Weights of a small transformer language model: 16 layers, MLP 2048 tanh GELU.
MLP neurons of a small language model. Each row is named by its layer, matrix (down: output weights) and neuron, and shows model dimensions 192-447. Each number is 128 + 24 x the weight over its row's rms, rounded and kept within 0 to 255. Numbers have three digits each.
After each neuron's rows, "fires before" lists the tokens most often just after its 100 highest values on Wikipedia text that the model never trained on.

L10.down986:108135127115113120100095096123085117136151133154119126119104132134150114173134157103118122139124108106115148139152119127073119135143109122078149135135166138134155178106122114135133138092203115134106145151100118110149085157086155126128144197113121174103131143165114099145058141125117134106175065118130111107123093095111120102157135129164098165108167156159100102113096078166112137117107168094118144132117123104081144172125124087160103145143143132050124092131126128123135142119135129121074142136131085122102153103082133150124105130146124112134176140120124136082186085119074075149123084169094126099149140123131142135124139120141129125143141127156119100160131129165094150149140140153123118102146134102145169168138150146116150121130152120109150172118136144146123118123138136
fires before: "\n"

L5.down1211:142153116150130110128143131107110117120104139117162116115117144127123091095121109129141140084128126114132145119111141146143106126111121101120154105125125114127102105163142183159124118144125169149097124147128129161123116149123081102119099130091133143123151138144140102118070090130168193181080177123153151138152129107106114119140127134106124122113126120139147143176128121160149037129133105136118153125127171136132130109137102127145155178126099130151174127160129118123188137120113113123129116148146191134138121116144081123139120112141126160117123102130135118107137105131111151119124178148091152146134159135139151149116115125136112129137131117124104139115169118128161122133127123122126157121163131113132147123145130100135118113148144148084118114132124133140144122087135111
fires before: "\n"

L5.down1500:100150100152130138120159125172126155177140117130129140121148101113123150212131146144122129079099106102144130129147093089136163149150178143135156099125141117144132125121148137105090095127160188151112120159148119156104132118109128116141095106116128120131158097161151141122108125157160152142118093092129119134094103130165097135139125117155111104116134125113121118119134090154147110114152153156101140103136169114155118161140165132128146139106093108122121120154097047118092124111105087098143121077130101129124120104160126113124172152145134081100135171135091117114133143141111123111133175097202155157132124145130138158120127087141137126150129122132137077133125165122149137109108142151155119160157126131089122117169121144118137148147101176111093183122075128111130126109147125
fires before: " |", " ==", " votes", ":", "==", "'"

L5.down1219:138118156144111157117126104153080168097147143120078145115146151128139125122104130148114125156070139127122124128123132134142130132139140109107120110128119139177123145068122123134147114112117120122120126118077141157147111140110205157142145150115129153101138160150161130104106171113103110128147069118065131152127064119139136121162151111166142121104110126105102127128101090104137144125117202165145125133120123116125167149103124117124093120121102141152096168183145104121123111093152136181144117116127074102130145089124097064143115144143100118132139156071116127151166154152130101154115136106143114136136110153140147114136140127155123111118121141128087140065119119139116138158143117141103120096135119097127144135127121171091089138133108098119135117094129097146120127121122111
fires before: "-", "|", "\n"

L5.down1269:136130102149120142097141146134170110103141119133190101147123124133123166076123104119167146086116114137124105125142140132102116102125142161157155118118109108136132115125137090116116124130157153128125127173137150114114118142123107142114115148133156159150128126115119125104149075115146112172163071123188136122144103136147077133157130174090156164103162141146149141143126142123157115072118128125111124120159152151136096152148179129153108116145112144120154098120114106123140150132126094128118095140098117108140112108138102175113105145126077126138135126130118120144117136126152145103098130165137116094172157136152110105127124083117143122139127158128165129130149136110117188108137099116157125117119164097136122138147141148118129140138141089037116099135156117084130091130131116
fires before: "\n"

L5.down604:115122130182119132132107114114165102121147148127101118115134140127136139106168120141126144107113107134133133128142119125140135121131140100159123136144119143136113143108110163110135098131136207115117103119071139109127116153100110179130162121114142085119143122112132170182131118131157111150148157098097123219178138111107125100131122173159140121125103125152173106088151129155140136126124108109144162116093081148135157136106088140120099085139125112145127127056155087136089154141099140139197167148153093111188120154159185075108159144114144138163088136105123130136101131123137126169135138111133103123149097069112138141114104112144151134090100101114114116113126152117155113074147114147101092138103136079128137127138134103095091137098103197143140102162108122071121136094107155
fires before: "\n", "s", ".", ",", "ke"

L10.down1268:186179126142162090128132105099149114142111091094086125141155177138114156138101146131131126179139123115145121172123140153120150142054174154136156128095155194193088119130098155126114098142151131132136105129101124060105150136132128154106135123113109131118135119122141111190129119159110123105163126130161145148126138100106117185097123147141126128138109162090130119117137086134114140160112099148127061104128135118121135105130111112101129089116107121123124100124120107113135170154127161162138172083195098104161099110129123142116126080119174156122136071111130117102132121156124151087139104112117131133082113100156111136082162136155091094117131148119090153143155147144133092084132104140133112180149137126119111149163156187135145137100144084100115148114138087153146123158117144
fires before: " |", ")", "==="

L10.down101:122151153189147112164132107140138121143123099111152095114132135160148162140142129126176113175101159133184125153143107120035131111149105130143136094156143097133152109108102138112154159120089087181122108130104096136080115114123122113070109152168114144172165119129097110129119141111117139128121117109127137085123134135104121131129124119132141154149152164105086142097131142117103206109130181112134102134152183138095141132115155090120123163161130115116157128123107132119090141156117105102122131111096133129136117099111149169129127115156140113123120138109140128114107114115183128126158096098088135130094083128157046112107108142134141126116151146129118097154181112104126114143144147113112125162134127170090137133119108128125140096145134091157166131118148093131126147150129121
fires before: "\n", "|", " 0"

L5.down1009:141161107117125102124166143127126180155168115102119119139133112124141111158178128137120126160148159146110125144087111110074121127142095157142127139132100112131112126102105122088171178118096119129120122137120123133120117144140177146142164149173137155108120131123118128105180141150131078121120081105146110119122065102129100061142174127138177119107166126131128140127120153131119134127134229185102120136125101117156123136130144125096129095080146144087120100101148127115093121131096181120102155129131079139075093139130164126137132150114118124130164124130126128156123097075140117143094097137119137157151155143120124133190091133135127102156164135132130108141104104125118147148112146165100099100102129134114125172114143144125169158135151115148142121132126107120123123193148129
fires before: "\n", "---|---|---|---|", " |"

L5.down394:140145138139120117113142128104048113052111097085093158130120106083143136105089150136130107154115072097146155136122134114106094145105124149115107149143143140132121129147133131177143167141111076108122134128120116103115142126106102151121086104128147140100107128143113105185125132166129135149088107135116131120146150127166168089087166108135133137104121131143132122135133096126151102155128119189115105132167149137112127119137103129130128113145107124165146158142179113116116155150096104095151135166133165125124101121135142104154161124086099146140114133137121143112138110117206148126149201102141121173124146109135107134126135150115108145154157182124130159129100131170156105104138113153152157109128134144153111139096135131166146145142170109167150140157130113187092146147127096
fires before: "\n"

L5.down902:125144133113125134068138130135110074116168164115129114129164101112146096146124124128136123132066081158134098138144121131128111117142145137120193117082126136062131145150104123136123124118145183132151100114105132143120141086137094139138174133110129147144131132138144060123137062116103161111149148149111132148118123134152096158163177142149152149133118098103119111164177166173085160135170094104156109123145142146120145134133112150145145128127132154117145116063142148146148137126143111161161125155149112106075114098133124141093155179102123136091121128111097117110141162123165143103184107065135104128127134146139140132079144133126110095132154094141141122116142134116093136140158112127143112123132128098166137124126103135168153121124079101085134095139157106150101143132129134
fires before: "\n", "|", "-"

L5.down98:132138161130132112140114125112132093092159116097106139126131139149080149173110151161126079131113111122135150155126166129106129118114160177097136095134089128137127124116117118112124122119102107129098121154127131138101098125133118130156116105137124131094134128125131139132082078118136138100171115131123136174150129084155151127126078127123128142134146074147139125187110131079136130124111099125102133120080102154131196120122108132094094144127130131114137122135134097145119152132165172186140104129103155119178117134102134124081105118126152158156186118116084124118132161098103128173164097147139132141124155142144130142126153104128141141102127150133124122109113100167118161157097139138129127157086137132131168119167138131162164141146095136122121126139105116105133123130087142
fires before: " |", "|"

L5.down238:131132082134118132171116141144142140152105151136102143132144128117145059093118098144130130131111175142135142102128111105144147110114123074107097132175135109172113125113146141105167120171142114110110134114134142108145122097111157058120154114077137160109165109116149114131151132122039116129171153113128157121125108135120156147121159158148130139121151145100119130096146168146132142115137109155118151125112133160110129136125147124156122108071138142179133133144130179082126129133127117099144111108087146150134122150127125068102140146166093143119100102095141135089128094099122154155129109113133141112133094141127108090137155072173095078125131073132129184087148159119127127121149094109134151105119128128146150126127112126108115140090120141128127132137174118143137145110153143
fires before: "s", "t"

L10.down848:111135101109122168103132144148113155139155085141122129113148129103137106186128125137107112138125101167112114123135115145132100125161124103123117135133143155149126133126102101070133132133136114115164129124140127144138122096098131127142201161123115142112138117125166120160158144113155140112123111114113126174112138111097135132144142115181116151101122076118129081144123147131136163142110164165097090141162152109108088147129136114174116053164098139119122115155118125121106086115151155133145095180162110115132127141078148141134084114117105112093127142132104146134149143091109168112138133123106129138149142072116166120135156126172120132130146115122141102121094048139120105106106168127154159118141140101111122125143099145107145168160112042106120153160165101127139127134122083
fires before: "-", "|", "|---|---|", " 2", "\n", "|---|---|---|"

L10.down1559:136147090118104107082127119137124116111113123122129113128133133105111085135168099146120133157093119103110152093108140117096117112124136138098139124143173145126126130111130155105116140136135158120126130153165174081128111135113138122142162140150139143126154110106140115170124130143132144111117169092108120132123115141165159152115138116142131161130119140081095111175127152147138169082121129115120119143084129134156101126135180127149128101156065104128151128174152137103121089128150145124113103146108138098160134150099191099119177134136120120140116110115146113171084098118104119136131127126132092130124143123190164100150128115120100148102145118125137136100163104126132088109149133129125110109131140141116157125127115127149157120143158085150106121173120176160157140158145093
fires before: " |", "|", "|---|---|", "\n", "===", "|---|"

L5.down704:155102130163135166167134130154171170123154164138154134099096155118127111111139083112135120148141091115132134174145130136136108126110154149130104150125138112179109082142107144112110100135187092113126159116124125115101157165131144109149079106110157169124143140109163138107143107151061137167091107139151129137135129136102147162061115116130076119130118203121149115149117105124120130111106088108130141107168111140148084125102092114167131119102115128120132131145111132148137089128127170092106102116148121156119079118122141132129098156158110172129078142109126124115167158172122130111132105125098096110131140134141096139132125068145097082127135128117091111111137123154122144116117141175180145145100134119137128130109125104148109158114146106130100134126171134082119100119096128
fires before: "\n"

L5.down1445:087156131159139143157132081118102182105148130071107157097109133143138110140097144101144141157099125152142079135123113130138156127116109108129114160124165151166080111158162099143155132125143090115146118117121114145148151105092127167177156122143141126146135137143120124084151129142150113132118106150076142131143150114108141054081151097139153078123190120116096140118129135131118139109113135131129171117158157152142104097125110133118135154154099147120112124124113121101145130140128136081132131118129130137114172130132148099161128159136146126149134146089125130100109119125127147138099067053138133102180128112086149150069085117096131115121122164120108125146101125200145123149155138106141088139134126157122135109124152112162145173148089065161143148141119138147105164119123123
fires before: " |", ":", "\n", " for", " by", " good"

L5.down1797:110094097169134120156118137134150134100095209148111122155124149109138111092113109132129139081114090098131125097124157166123124135136145136122114116106114121145115125147177113152147114165107182130099108123110116144114122163084109099143145128087108153121185102131148109113128092121119164118086172148094164138126108178142121107158101153119113136063165131113116152157097143124156114137131050106110115125117144142144095126136128127140106154163059106137153124134144112161154130101168108114160085143129140125153142143141138095121120133138108140095138126108129133136147082152132131095107196123175148113128120123124154164093158112140110088110141117126108154077146085128139181096123149125128163142127146092137170140136126139159120100178094184099100126146157137085108107110143148
fires before: "==", "===", "In", "The", "|", "-"

L10.down1852:126086126151043124156148101133111098097098120158098159122105123132179132146156116114073082164088144099103153121145108130146164122155128176137140146128088128105136124163101126150124120132156112079138145132127145134113102152116113153086148136166098124143146109137159163112081107130117137130129148128110118136137139140112113100137046115131159090120153102138111123124125140105139138101116119124138133148080143118133155101116103131128088116170097144122120115112109149103137161102129145136159123176134125119157138124133142105128117147124129120123135122096077179145174128139180115087127149123164168125125150151100102156121139125135137100154152137092111110111137100142126122161148122104130111094149138136124132122137148122116140139141081124127179143143153141115151098156124135
fires before: "|", "pine", " |"

L5.down1669:112067113148128128166120156185149138113156092174162128099113119121134112155139099094151151147166125125108112133132119165123158135121082142107106132131118138127106163112126128112159119124120106128117136126128143077123175139112109148125112151129131148123115106146163151122125091118100090101102128171157132117101109172117136149075129141127150140117147150143128120111116150169094155096137066094097102119144126132173072148114162122138175142146100136091112129096139187114110130161128111128113145126148100167136133136112119150101141158114120124126136117115155126112108112106143127102085134173102106131077213132161143135104161162107110085163113148125113105133152135121116122138112132099135162164124129117126098150138118104140188201124139135124104140152175103123098132159121160
fires before: "\n", ",", " of"

L5.down1566:120139123150124108092134110148129105104122141174133140151115113123164098116074096120123101120106111115135162114122131099116146111121105138135115134147087140138114075155095118119126152124115094124133156132153121085095079143105135144164143156095124120115120159116111132106157188136122129107134130153128161132105097129146101132113145111127100100145154151122115135166117141147148143083138117098150108156166145117146069171105146124093147058158096146124125133135124120102133134149160128115150136143142101132099106056129157151122145092133079133159145102094115154158095129134117121112143088101147111083174137123155116105137139121148134073097112143089120133130102151143118185138117083143136142126108121108142169111134150153131129150174095149146155105109135114119149177134181133
fires before: "\n", " |", ",", " production", " in"

L5.down212:113146147155138086098128082133149084196137121144112159125112139097165103089106105165151134133128158086132105101134085084147099097121134058104088145163100121166128140116160162147137093141137112125117126109142148147119119163126148099136149122137117137114119139118106110135150152102123145177148139130148124131153110131093145132164137167127109105095150163122139165182149122102118097138125082086143136142095169149135139181178133137172116104124094154120130149127086146117095116121081151121087128136148105126109122166125108113088142145148112124129124120091130130112114116105095147102129156153122123147138133160154124129075159123123110125177090086128139086109137144136096135074108143128149154148137142119118152100109120139084132195135087152136128124134183135110118129138045171
fires before: "s", " |", " by"

L10.down1959:112155119128107074121137087149146084156129095106135133125105114137135139105146145117160119157124160136168121154166098159093121137159152133119128130206067112126178137099152127103128123158098146104131115131111134099123108129127150122145114148129110186162130147160124145141140155140167131162095105097142110111159091105161102105106124108154142098156152136149112080120142139129116178084110174122117182114101146136165104112157117102157134147131131130083129126132177110135136159123123116136107109105101159124104117092134165122168121126130115094135106116142125125155101139122145110109144119116171116101096116149142116136134111096132165116155141135111119142119147115147120155135130162162125070104145115119175158110123131138120120146110138073109148149142121134154118132164134125
fires before: "\n", "|", "|---|---|", "-"

L10.down1612:125125123127119134137085151108107137118111130126129103080164162114138131161120155125145114128144134138131131125114173118176117125040141163072125152088128130135170146145150076091135133123117184114130158126154132127134137148115158124136120165117154125152119151161109109092135135089169107080154136109172112087120130169149097127094119113126118102106110153124114133117132116108037151105136133127136132162166083101093124134108100115113166123111067099173145121116090123133110151155150157133108150119112076135140156135099123059152154107097153129104132140157150100133126105160101089122113123116107131143107150138100145090132109113130108157121141146090169118151089158160120130113099155093149125174155135174134127172087113146117147114129081121141090107149118158143115167107164082
fires before: " |", ";", " –", "|", " "

L5.down1482:137074117121129132136124101111116155146093126130182134148149167143110126120148109099158133088129130082122159129172131133131115105182167137135123110138101114076133139115109151110102185143110115112105130206099142111140174119131120170103094121106103073108127105100115093113163102130163135129146094204088130133162097124086090164157114087119147154127149127114108122123124147097192121120118130094170168109059153131133103180204134131163091103140127127147095123096118109135114145129165119137146112147104098153103136116147075130132163167132130113137097124128113125118148092119108118141132142132161124118156122143146136160096163095117137105124112124108103122119145120125113192128135150122140167095098129124169099125128126109140159106156133107106135129128110143137119133136118140
fires before: " |", "|", "\n", ";", "K"

L10.down1721:117120127095113131132148087121133120131138128116144133159141149131169173148137157124141126092113135170170174156130125121143115181106141117109159125147175195159142118089133124113148130133144118136131108132114173075128154087130131127185185146113120129097159129160134108099185141157116136104129080170132138117100140152149138073132172088129105163137128141122151177141104133121122105160152159172131143112166113097114132140171111112110160068118149111139145163140133106130135105091104109132148120138104132144054123082143111116111125157144104098100093090133089123143115113092147134132141153071143114097137135151089161145158114145142102098149118125137116173130131133137100078087103146102126134108125141126116168126168081160133143140130147101135107150108145065127112116122175160
fires before: " |", " 2", " 3", " Pos", " 1"

L10.down1742:094106115120142139150140129098146124127127161138123105123127163136151101092095145156163131125120174124124130149123155185152152114127137123142124128121103110141133139137184129085120154097128129138122152160083116156109159133142112132077147125110116136124132127114140139130150138132123144131132113119139131171174086140140136146147180130101194132134096157136100137123123118086120140049134149128152116150132146144138138100133162176116135113092067149153196120099096130180134157112108163121126152143097088158124129114120118145094156148132105085153102147142150103144133129128047151129099125105097111116143095109129155100164123110113128139117142124118176150167111132093067157148172102159137082113119159103136103152117103107136125109146115121113127107156099104140116113127102111
fires before: " |", ")", "\n", ";", " Turnout", "==="

L10.down299:130130145154106144132127078132120139145144123150089128157123106121153134134119114119139130135114110118092153137119142145105141116158169126141150092127065102111117110134102175123123125118149176124113089148109121165117071124165115154134136125132139127170141139128128156133135132073147128129140239093122114114110133118071140103076162088133134129140150086153123141093187145115118133144109143119114155106137150139151126120167145166142126115140130141121130087133138100123119145113148100108119110133141116150118125136119186080139120168110117131131111128103116139191123146144186115114139114093161107113109106118132137149121172096126119108099127137128110124141137074128103147125113177197143125114118122109096149146152134176131105121132113130149155109111149119110126122118137130
fires before: "\n", "-", "|"

L10.down1042:164161143124122115147121102102127177103126133164165124113099144090125097143137155138150121145140143129098108113093132105125157127079111145111127133123155160142059085158066129129141128113164116141095083112148152130099153111156093130174129103124116095096125125107141134112132135117117094151107145113177114130094107167115149116161128157146156138126092168157115108136103128219130117101090117168144106115167084168119102139115155130091150120093109161108137120102082135087133133151117107133084192114148123127137128136132135148124118122115116143183162146134183119120159165163135113126138129149105135122156156110101090105109126154127132135135129117121107121122148111101139136102106166130168113145122146135123135123151154111106100132141131142141136121147024133121125109092112126
fires before: " |"

L10.down403:157116133137104156122128129099145158155138084154130100130167132136129138130134104107151099122116130160095149101106150104168099107162119096144121147142121119111135100122099095083086166088121193156128154115132149148131128141142132148071125146111143118126157102114137098144144147131160144135136101110115127122156161170101167156169155104131151142101086103071120084168115121145066128121119119133125137152082111106122137142138148114140151073132126156103117081098110152129113066138144132121140132140095091154134121159140123123129113102110088144103101148147160093155120111095124133146139143163074103169112164071145158027129160128101099123143142131142151122135126097153113122154100165145167125156129148097123109114127117110106135117105112124116095116135134135103153160175107061
fires before: " |", " -", " ", " %", "\n", ";"

L5.down1240:113110093118141118147142144134155142163139124140147092098145144126134088124106137119138099137115148190116129129131085157133176125145128095111110150142124130163111109139157159113150138216136166117111111110100143128108135132124094151111109140124126145119109120110141143132139101132098107141136076126129088140160104110138172125125163202102149105119127119142107123137078125102148099120092102126213143063141130144143095143120092132158091163131122144153162051083131120128105142117102127087123091144128124167157131101120138103109120157134135127106156150093154132101137113122126115133127126124130163136117137144135076164108146112103137106143139140119082162105131145156099148100081133106123115088141115128129171134132168100095127112156073118120096163127168148144092124122167127
fires before: " |", " 0", "\n", " 1", " "

L5.down1813:104122133153132133138087108147173154149146114137165098125139125178135164132172096144124124160138142138132162136123122136098144125109108133137140136135098133129129162117094145136150100081110121127097143097128119100138159147156139151141113146101137094134121135141160207094134095091081124132174099101171160091119112110099140103122102161148139099121176090168139103108128139116094155094121113127096153140099153105135141127104107123125100155133169143097124111107099142131125171105082133114121086104133122125129136129129130174126126123166119126137148150134069126109110115121130123138172119146125117131150122094128100155108128119113141112141097155130173109123100187117114161130137168126154157181089132110128093133158137117081197121120129152122092097127106093143158115158156130
fires before: "\n", " |", "51"

L10.down1116:093131182108112095152111115126140088093145142115108107140113118114129132100124178161117102184136131111120123158092135081127155130016121128110122096175124134124131120078104114078131121085108127100115141129160138145131127138096136122129165148100113129116160151152142146115092122148120124128074171123155117128120161146150120139110120133149130126103144131138106112113114146115170151163133127119122084131140123121127149168093124149149121147115106136194130129138121127103094134137116162176094111171135134131136143137127165072115162141131140148121130138134154142076126083111120141131098123154118123156206136141127119140143101135113144130110120128098092121134092123155121131112111129167125131152087133129132205137119154143121152117121141107124148139134101154156147109159131101
fires before: "\n", " The", " It", " He", " "

L10.down383:123115094126120118142126130131128081077114119128131086135149165172142124129133125098102129135144126126163129130144111167107146108117143108105147125143146171122163146142072117117100140094133094098055142111105142127145138139087142133109126151115122128141152144191115109096135114137138095150112121151152144127112096155150114114102154130134072173112137172139141065175127136112146162111126132140105167155128140149132103161127130075110136149140123125127129174119121185107148141159127130118154101157116111138160128092126137170119090152139157117117124121065120134138148143149159143134128081100136090130114126150116138130090110114132111144132068126083106123138147143161107138133079145127124099181089133111158098153124131090119134132159134140077152109116093135118148089156174117
fires before: "\n", " was"

L5.down510:127132083176134147147120118168125139169112158107135125156122155129171104124148191155125124131153106101109150136133134144165072077144128089162136147156087119151090119137126138157067109150174168135131083141148117122122146117145067111098107079114112148191140103138103122103136112112152073135135113092135122124119108149081106155166128113120172137149144119128118140148128118129122136102102170139141172114122091127130100116112110109105112150136134119163122122159108133166132137108167122109103134124146119136137102139162056149155128138149158130123109105123102126129134117114110137114140130114146167171126115068116078137118140100133132115177133127133118072150094128163122176122132146091148130147126144099104121165180115180101159085143104166107129117114173099145125117125101135
fires before: "\n"

L10.down1667:147154155136133140149143090154127142134169125162143080138149112136162131094169100115122116156110145129156139141104128135116132135164173145149179045148078105105141124118092137163144151107155124144092103159127111157127082125194118139132128133101140146149134154107143158099126138074122098107114176077133071127109092132080101102130135130178127151142136145143129126116143148105118139097120162129130162144139149106165117146173146157119166105108157131109117058146143098123121134102139101138125120108129117155126135117134161035089131127115119131142141133083143116158113146160161120119130127113118087135120143132126095143112136127140136165100118162093098100121141117111146122157142146151106116117138110101153157162127136132136153107102092104133161125094100122122071132108098152
fires before: "\n"

L10.down555:191087179105142157123102119125152114156129129165095095156127158116128100099129161107155154146118130154141128128136148159137170132140118093126143141088134162141202171150145157096111130126127083108147135129158158103104134124089138120130134129146107128130098141155159137139108139088114136143110127143175152130109124100107164113111156134099137132115142176174182159130152098133134123130147117137158133125119140129155134118105130163085096115126112134121139160135124141134140080120136137115116144078141137164122144109128091085103158142156131149168111122093160142077133080145112094135123122101157156123117147134120120148128127189166143120171170109077131131146162104105152095108104129083167064132118142116147158133137126114129146169125121124092130119116193146123112122135112173
fires before: " |", ".", " the"

L5.down1865:106130106123135155140143152096123141161104075152091146099098093116128102167165118138087097146120127168121137156087145158136100094134129126140133120150095112124135093135100153103135153114153114154139138142159123115116159132135182133125121154143114126134145151131142133155116132156178148157117100145160173099102151130150122167130162122138166127144176106135144141112143090115140135091136121136144184129122094072175139109118140142169144136148151127134133102067119156123071131139171154103054093133144103122126077129116153099106112054132110131116135096112108130134099114155125116107085121146138114141110101156108119136153109136085139119148112151149131116114118081134135085134155151168128090126149115119119129133128113127103089131128085173124168149152115129078124137134125167
fires before: " |", " Festival", " 18", ",", " 19,"

L10.down531:123151169135105098143167153108119132106162144121103134097198136130098129154132144115102126124135130103112140117141120125119138090118147157119137121119128114179116109129103112087164105106162117146114136141121110147197125159095124125098151115113153145104133155144105060116112168188169127127098170124138087110120141127126125122115122126132149146150146127112123144157121125184112094153147143105134095148161143126119138125119172187110109131107113142185123150134144156119107119131119096160114149119097116150123099138155152097149115097120129140105125065100126145109146129145176060121104097147154115121130110129137146099151198120091110160132163116129077135083103127114141155112145148102159156135060122102104130128156141076113142100115131143142125125131121129172134122090130065
fires before: "-", "\n", " the"

L5.down324:094161129128134145074109111114145112130119138149163130116123153106136154142131118119090122116140103141087123126088152117129096145115121092120126099109126117114127145156122144115150129102107119131095058135095140092157098135145135116138136115146077133118148124147133160107136117140137134165082113131147139134123087190159115146124168130104170121124084145095155100121081113103140112163172133125139123120109150125131176123103106122130092119134142144150174162095115172129098151123138132112174143153123128123151113184125118100126111134127070113138116149128116116109125131134126099120106138130166102116105110102177147152141146121131120115133107131143111128138146108099088137103088172128119126118129115090134143098128118125122100136133151089161117134126155160126138120127139112
fires before: "\n", ",", "."

L5.down262:105175085134122137113117142131136171119127131133173146106113126132128063112151127109142169149100117167142129139115147149130123129101139100103171124151166122128141083138120210070122138169093125128095155095136127145125132137089031139117126099153145092160133128142146141143180158115100101121105123128173112121114127171150131176119116153141152125114114140135119181125134131100140104140172123156150143091156146139154117109125122136103076125117119147153162135107108132086092149097133100111155108157167123110174104132084090142139107150117117075130133111123144124115117144137131127108117112112140117121146090149166126135124119081111116106159131099122124162149125101116145110110117160113118151109132140145156116153173133126158121115077153110151118137151129114147123119114146102
fires before: "\n", " ", " ("

L5.down1998:134121148128138099143185127103102114094110146068143169157109103142091124133121168149155152111136104100124122126120163137144138139155147139161156116114109125110131126133146135129143145115152186132156154109098124187112122125115113114109098099088143172103169159115121119138094089119111142130138128147105141108126137125158104106129115128131123099114138087102124130130153157143128118106117154132137124141169150140123148136163095117163152190165127124161176112112111116139155161108115125123092093118138181132119151119158095162117147122166124155120110142119135131069137147129171128117119142174121145135092145171105118125144153118137102115148101130128125178058135114103117107118112120134102128089146119132111136138136127104165131072088185144100133147116144116130131135120060099
fires before: "\n", " the"

L10.down1168:139161138162105175123159114137114147118092134097133115139135171142091129137143120123145124133150135140134140094148172157120128135115127156127170114123115114144145159133132119101100142103143089144106124136118122163119129103122087098136150152120112140123151129139111128091138174179126150110118173138145156118109125078164146148101168124075121131154192147102123144104139135125112072165143104146101164103152125142104150142123139041123159115134087130173128172142136085155101104120098156098119143152138088114106116111116111103136109123153139134180119137131140139120196164156108150143125132111133082127103149133093113131160121114129135114167143094096118144100123118117116101125171156162137105137087122162170125145148144121139086142132107146113130149109147113148132171148120127
fires before: "\n"

L5.down206:110085128122135093118131138138151155138168124114102113138137159172096174126111120151104154121079137118154109116126138094122116102174115093120125123117127127120143122108142120196122137135140124110106114130101100120147126119139116124126113157139110154110121105147162126117134108139142114137115094113106169073084115155130123109145135097145121130133130107128143123163131088111161098129146130138116112127144104143105110117106083139145109112123081141153143153137112126132137118082151140108138113162157152131124127123111216158114134146145091143129184114111123139120142166123135135172105077088154154126155133163139124125114093112150134115123149124139116090144124172160138113128117121140152124148111115177091130124112139138192133147165091118071122142135127127104117145159108148
fires before: ";", " |"

L5.down938:116115125139120124138161138119141162143122164084131120133132122105117138105220131136121134141121116173132163138149125099141148120114112161133139093104110147098130149012029128192092114112144150109096090129116137138123072139118157096113143112098126127130117123141147133111116130137100105133129171073083100157135096091129108115091166104171161129136109142132127135090159135155106106139115092141075133164078085119173174142106149127116142109106163128122106114119105114131133125118084133167138148108114111114097134124140153112120160159116117164136149175139125131149145107116148131119107109116134137119155151120111121141109147144124147135124119152130147126113135042121107115108123135163112120160122128104129190138106142143107127170101148164125139134082095117127094114145114119
fires before: "|", "\n"

L10.down617:112127108161152113178168132122146189147121089097141155152120094154136118142168111153122098150151129144151095114159124070117132175144088158137202114146151127105144132143107126125066135124147120155137104121092119129083123152148130178129123114137123115161085110103153133076135166134093124128107138152175091109138124132111134153127102112115134175167114189127113137141138106135124129131122128182129141139125143136181156097173132138097134160155149113119071156143095189115147133127117134150118163131111122133096165087143139142151121142149114084135111118116143082160106172130101101127133141098116131151095144133110134112124119147124165083118151130119094109159128128110148128073169163103090120132162136121094130155165133116100122097143149127170118151108112111077111150141125140
fires before: " |", "voy"

L5.down823:130182116109142195132139115116115115127188128132109144119163114124171123149137143161146131126077115123116062130097145094150156118098132124092162073134171112132151115138115116125124138125117133135147120119108116152116110110133093126124148136130141133145154175111122131159169115156158171150123176122173126162148159108159127160146090148135161100127126108168125148164134139103112141153156139111132146093152111134125193094164139138153098150135135112131145115074140085148125146144082101129143151149110124105116137112128147119119108120129099115116115130191084135097101119138135144109138163111120156127141085162110109163145142118145103110171112122103097122111144137169122123108109165141069121132118129193156140094143129136133109152143074123071144153097106139120097141138163093
fires before: ";", "|", " |", " "